config.yaml
n_head: 7
n_kv_head: 1
norm_eps: 1e-05
positions: "rope"
rope_base: 10000.0
qk_norm: false
tie_embeddings: false
parallel_block: false
init_std_down: 0.0
lr: 0.000796
lr_head: 0.0081
warmup_steps: 274
batch_tokens: 131072
seq_len: 2048
dataset: "wikipedia_en"
MLP neurons of a small language model. Each row is named by its layer, matrix (gate and up: input weights) and neuron, and shows model dimensions 352-447. Each number is 128 + 24 x the weight over its row's rms, rounded and kept within 0 to 255. Numbers have three digits each. A neuron's up and down rows have the sign that makes its largest values positive.
Before each neuron's rows, "fires after" lists the tokens most often just before its 100 highest values on Wikipedia text that the model never trained on. A number after a token or word is its count.

fires after: "=" 45, " |" 34, "|" 9
L5.gate57:110113103114141117174129100113088113146084136130118102129143133130100126128101087125119172124120089104086104115142135113088144174097157128197150102116086164106146134121089132124103148134127113126160137161101151118162102158110107124104114113144112181091108143148163128143084132124112131114
L5.up57:100060135100154140175145105143170121105108160145112097118165143132141119143131106106122172111151091113083126129084108139114133129128120077156125141136134123117110157105115146100124122142112148130117093137161118166118168139139109122085114106159144150099151177151122101147100106133089157165

fires after: " |" 23, "," 19, " 0" 7, " pos" 6, " 1" 5, " as" 4
L8.gate503:181139128165181135097152151147127131112122147135170113125122137130161135130130130131089112106134147135127128138119147121161155100151121126151078099169147094114104131154132126110133132142146105138119114088154122098102119137115117144099100113118143147096117129093110124114109128149154139138
L8.up503:166116138130127110118149089153126065117124161149112104133078182112120153144117136144131145117159154131180111141079128178099143142134098130146139132116147104167088110157146161141134134139186128126151128172121106152092159122066175137134107122129102184066107087126111141129107135128117107101

fires after: " such" 26, " known" 23, " well" 16, ":" 4
L7.gate1084:121151139110095105131134101085157124121101147136087150111093131124136120081140130124087120118134122140128094117131110109121091115143123086141152124136108146121123109130129155131115104148174081075111066144123137093095143156159124131155124100161095123160144105167102123126129127160136153124
L7.up1084:172113137121142150124125117094135142149118134123093149196074133134124101149122097102129146103114121153129165130122120168139117148135125151120166123164154145121120156121102167106164141131149122120137083095107128140080108110124130134102119123126136151131103153132156093170149171122112115128

fires after: "|" 21, "," 19, "19" 12, " |" 11, "\n\n" 5
L10.gate290:139164088100138131148143170134113111154153173118130103110125141150097149130109115122161144128099111147098149120148142141096151126087120159103165103109100143116113154128134130170104132177110104140144146121156123097162102138150096148110161141132097127115113161115114131158076160168126120070
L10.up290:139104130121100151105087132089142127127127128118124111153128103165130119145144135119122123189117095103164157125149107134168116133140153096128143101156172160116110153146140168151115110177105111103103142144120151097133113128088166164052127162163100090140139122146145098117099131119156146121

fires after: " of" 32, " one" 18, "'" 10, " the" 8
L10.gate570:140098128140083108153116127069122095130130160130151102156175137140135160099104102114123155187141154167143131104110144119138139106104120140128093136110149128093114111107136151135111138095129040150162126153100130181162148114167095158132097118123116101126119109113060149094101148130168125167
L10.up570:132140124103148115128140093112116119173108149126115143136131105103141111148159167127136119158096102159137151115144140098147142114141139087157116098090122140128133099131094109149153167128117096164140179109154142095159116123134093130100139101088121135109079163140119134071114157055142156139

fires after: "." 21, "-" 12, "–" 11, "'" 8, "," 7, "/" 4
L9.gate1167:149143149145116156137115122116105134110126158137144136129120084147106145119084146148145149166070155147066075148119138123113109117118113115102125163093131099112079104166134157129127125132136112123119148121107153157163138168120106132127102140103121172126153148129147135116142088127123148130
L9.up1167:096149142090103153130096126125161090160156112162139119140151143153146149126120146163107119150153104151128163096096114106179071149141166105093128143090164126127142135105138123113103125129152118104153108124130089160145176127119121121094119128149134145079110144128130115117100081131156106184

fires after: "-" 24, "|" 14, ":" 8, "f" 5, " |" 5
L5.gate1084:124096141128145180173178130108123085132143175166134103158147120150124114134112139089134116107136131157099165095157095167103115069099092123103148113100091111124157184130114096107110170118094136144165087149144185127147149171140151124141147155096082091158147115141163123107127179128145128123
L5.up1084:110088128091106133153149148102146096144142166132113114151140145164108144127101160126114130126092138120127144111110111154113142117130101157154122105107103172142119147143118147120104149098137128088093068126141152167147120169140178149159126166131118144175112101098149090103163141143117138144

fires after: " 1" 23, " 2" 12, " 3" 8, " |" 7, " Di" 6, " 0" 5
L9.gate1041:152130138147193149094133089125139149080088103130130168068142137082144121128144121122123129115078122155135093102143115091160144106129145103109145098152155178134098104168177137117125115138158171127119126149103099109161115111167129105117126106147148132115119148168113111130116163141112115111
L9.up1041:151135130135115108125138093146111132137103142138142144113146121098120136123119133128131187124145124114157151123125097095114081190134150121169170127107118103136123161138136089113132125112128149054111104128112098129117112124132104108069173127146115155156126138129137123107131109151126118134

fires after: "-" 22, " Al" 15, "|" 11, "\n" 7, " sh" 4
L2.gate549:072107131126167174184127072114152106106153152166158089130137165116137135121097116100160154162120113134110143107108110132140151138134098081124176158136079152141098128132163122112165127139132126109127143109106134170185134120123099128151176134132114153123150135136148113151053108146117119085
L2.up549:123085139150076157141121133146114102108154165097101092138138126161088098140149152102144140099158166101112092089145140126137122102163120093091123136151110085124115142140169098100130109110132135121106138123127166112118097123161137144166151179107130106141120142127144160105173121153134111107

fires after: "-" 41, "  " 19, "," 5, " and" 4
L5.gate651:150136160086133144120077152133141135115124121148143105117116127112124136133085099095142154157092119156115114176177103123107169147121142098109096128147095101158107143119141140137134119139103132130088140132129164136128135143150122130123144149163132134170103152131128117141124113117102169129
L5.up651:140161071107089120102094115100132135103150088096159141083126109117111116132117118118132117133092104187131153131097127107134099098095134150122087121123139133127099119130079116154163129078113155124111089130120144142128125107121127129066162110092112146159120174145190124130161103153125147153

fires after: "–" 42, " |" 30, "2" 14
L9.gate253:114116104110184125195141137082111151113148120132151131147131142126163116156136139191127123112096133098109089136134186099154125130083097116133139099123122107128116162120148125102076146090135144145151129134096137116129121107153124128136136160170075148126105168130121153108102164157123128092
L9.up253:136132093151123140121157114165140126128170150138130111132138147117131162164131141132116176130131090097162145134151140077133133139129137118143154151137110120131143081111111109113097133107091092125120078154146115137113140127143173097105130140072138176144123114128134112108114102113150126164

fires after: "," 30, "." 27, "-" 8, " where" 7, " which" 6, "\n\n" 4
L7.gate1112:152144120154131124117178133114100098125141137118115132142100102117156110152121076132161148166101094119099105118124117122133143133116106102163061099134134149113131124105105154130108146146109141152133166080137158113133136111096125097107139116156122115102109108099129138134088115135141151061
L7.up1112:107141090122117064107114123101114103108134149079160130148144132130105085110147171151122117122100159134092089126113129111165134112133159089126165118131130137162134137083174235124110099117143111118131143086102124128124108138150138122156114134138153102136098145137178135130138112125115139169

fires after: "\n\n" 23, "|" 19, " e" 6, "-" 6, " 1" 5, " w" 4
L10.gate175:080120100098131161100172130096083082122099128165095121145165132156103129121153114109110158128133128111132146131160150103128090143137127140130105090109121108129138125190100159152132157097145134106091160099159157121120125140130117094136113108157172168095115096086097123150159128102126128174
L10.up175:105157123132161136127107121107121157118144138118122127152094162110127150117093105127167126095098115163127171140137143122141105166131152097166141131130165145137144119162143132119141125112110193117100113144148125134114148136152150111143169140149132143155162120109140116131141173097116182128

fires after: "." 34, " It" 8, "'" 5, "\"" 5, " Kar" 5
L9.gate938:117123128128161130163114127116164113090144110145138134154085103117134121109108125113155162151110124163142101123180155082093132076151173151138165116125106120147099178137141181161139126120156151149145144119149114157107113147187112160100164101129146175143117118113107122104115140159112145102
L9.up938:159146108136155101135121127119129125165136125170111112102116099146177117110133147158160096168120118161130082117082122139124116123171135109130097107107137135086120102081153160126126135131141115105152174102115164148133088165109116129165126098163113100100111144054082089096137174129127119129

fires after: " |" 86, "|" 6, "," 4
L5.gate1054:114128122122128125159175114163113119131132127132131125145173130152117126095133113169110124124167112143122107101125136092169109131120074139101137132183119163149146140140145151099140155126139102075062112134136119114089171145146135125111142146156126161089139109141099140080113119116130143135
L5.up1054:132151163071134116121147124094113126072095161130151108119104190118145106114119075105111106135116114145165126122148112140128160125111107113182118106125117142121125144094115132121112094123150154108168111130102114108096113138138088151148109098145108154109121105108113131146078150141125121138

fires after: "\n\n" 60, "=" 29
L2.gate234:142144099145153094173138095147133127162105135134154097101096152122137106131146141133105150168106146161125105112133139168134129134095102131119150106111146145109123134172147132107144121144150098146126178146123098125132162113145143095088126144139155133149100113110165106175183088094159151127
L2.up234:171141180163153115117116138165177158134086147155182135143112092100137136114168123131124167149144156125132124096141136173143142092124135137144128189130116095108096104124080141083116153103157153135149129116147127128148156126064142145134135059117146139125105129140131117137087119123163129067

fires after: "." 59, "," 14
L8.gate438:125066132084180103137133110122151107112134144146135144132073130120123108106096158108109163119126125137118104145160181158117149137114106100143103134147129139123103122115133138128127175141158148153141117125163153129132142126094114139161106091155177134130121116172123128154111152148157194098
L8.up438:082110120095105157158152127131114115092113140086138103132107193112144145121116117160178119152119115105155108078140135144088153103119138072177134085088140142100103162164100106142126117127128158134109153146143113139119151112095124172151088142117134145169126097153127124123167122105116146100

fires after: "." 71, ":" 11, "," 10, "\n" 4
L7.gate635:099104123127182118111179129118100162121111142097151148100122095129156120090134155121158140177122144101154115154095130133167115130145132101136138130180127130132170172094111150110128130124160147150126157092118148138163131124084128144121124124151132138118108134105111139112105115114179109097
L7.up635:123081096158118117151137090130156095093132134098100126144096156156117129107129091147111179129126131125127094098141144153148102097121111097163137141118134166103126156079140164125123156148103144099141166151117111112127115148082153122125086104107153123135128100134115057148145138159118159117

fires after: "'" 47, "us" 4, " by" 4
L10.gate68:104151142107105150132116159124120132134127139129156122132153134152143104098115127165151112163062124110104147139168070152138088167079174087184136135084096148151116141119114152074111120105130096158153127133103117149120121119198121142168076111161125098132107131168131167106121095145123148164
L10.up68:152109101102128077126108151107124101113131137132131116133122094146109100110139120152131147131110122115107126119138099137154129122103164128133118133097110107132135079124123155116091158111108084116145122150117135167109135125154111142137139120117172124150128118106122136109172108080121153114

fires after: " of" 25, " in" 13, " at" 8, " and" 4, " by" 4
L2.gate1114:097095128108156139159116123083165130124136138122107109127093140135125097161111097119107136160077130108132108154187115130136128166128176053117150166119085125126089164123104171166142127127184085116074137126173113118144085106173147133148085196147130089171121147136099145094124136130152161150
L2.up1114:125163122125105105144144138142100091133156123163132144110119136135114123155139141152100105122133172130149141132144133122130123109141123127095084157110110113131105117096120153128123099150146090143164153101093124160110125135111171107193102135099174148137133154109117113117118175117120129084

fires after: "\n\n" 98
L10.gate982:153144143157126121122133090103109115135112142111099111118126146131130076140128114151147136165092100117151160093127133160158117132153128107104123112103150196105080102171108137132151112113163109142132105114085109155100141124109147105155146135123124145142140130136170094153149106121103185147
L10.up982:156154155143164120120112112076112178122119155132186130150148134153120100131110115171108139135126173098113102104131119096120138110125119099140102082115157151135137144139099076064110125148155152144104117139076128100149124132161125139131111102121145158124116140139105137154141133102126174136

fires after: "|" 24, "-" 20, " the" 10, " The" 4, " mo" 4
L8.gate485:104103145114216160133165129156077168122138127145127110154118127112113089130132123093141101121173127141115130117137144117136142113123102119131139096120134127150117144120101207132086117097178155107087145111160179137107112129132114133116132073150144169106109149149111127153161122110122093118
L8.up485:124118131098125172123143097135132142093127089144113133108155110095154151146129127111122140138151117148135109159119116112133181114128139147177163163126122139152147108127148165096109115126137116063124153111127113144117126050098091143112167139144164147078114138127139138131144163121159171132

fires after: "-" 34, "l" 8, "=" 6, "'" 4, "de" 4
L7.gate216:115143142156110097147124118113152096082102159062178073141100136131117152140097135099119120158073128127084126140137130122065116126151165113139096151163136152151092122141101132132169112136116175117120128173119164131144118117146144131128131127157116079150128135086100093118140077156143149139
L7.up216:129082132122067086118099132113137107130157133107087149121130137143110105142123115107155154140122131140109171162156085123162138178117117129145141211137107075180127109139143141152128152127144157127106136121122135158164099111141152170152102130141153122131126125115153164092151103087165111122

fires after: "\n" 47, "\n " 29, " |" 10
L2.gate1061:160087144141151150161119141121134119151106106109166095166108124142166135136122192141129169162157143093164116128094115075165137184083162169169133128094145087105132151123172117097120127101090099124143151168130135131137163118123079129103091103163120138147097097106116122083115136148084143128
L2.up1061:056134156143116138099147136164123117096106099081094131078145140151133140089145116170121138155129109114142164149168134145110141129148167148140134146135113149111131055120145093128120127093146159098093163113132119114139144111124168130094125143128191156121103127117182143171133129109156152131

fires after: " (" 29, "." 14, " \"" 10, "-" 6, "'" 5
L7.gate945:109140115134139096134142125140155139130137126143091159117136115128162110131131125099178145159117108147133130111145101121102195087114114069101134093124106146138120130134126125108094100138100114116118171127109126123167144130144125119141144179144137153083150149139117155151125127187140130133
L7.up945:150122129129151144124122125151149094104123132106154100139106103121206125082139156176141124124131135152125110107139135100154101127129116086109124121144114147064113127142142168122098129192109127133102136107110108115127105173075119121146127135096131129116088116107122104129075150142168105118

fires after: "\n\n" 42, " (" 16, "\n" 15, "-" 14, "=" 5
L7.gate220:129099153093106178135126173108099148143142144092072125127124153150116117124070169136171111166129106150151133131153102133077135165122084092139189168131123111123147129131129122118120132126128110124112139129106156161133126144129143115178146124163118111120131131104119155115126159148168124093
L7.up220:129128148133129153134137140101089160160118119094104133161116148163153119134131149131150143145112122113085128141111158149128125166152163153131108137104092126120104124136133185158135100181120115109115123178096118117119112127148124096147132200138124083077145108124116136078169096157178140131

fires after: " |" 56, "." 13, " (" 10, "," 6, " −" 4
L7.gate67:139142131112119157128100104149110125133107102132112135113087096112111096108077137163160160159121081156107107090134142148114148115136109128139170102121091107117127160103187176140152139106170114130090151108112155164117130120171075149139145108123106119104121140174122170136114164078134163102
L7.up67:174175127141147138125146134139124104136154111137113141146098113108113137137119075184093145136153115114160132112125124154148119137093113163148155078117145135112124149140119110103168131146143106134157124129099103159092124114093164092079112138070137129135082119077125103161111122106133088088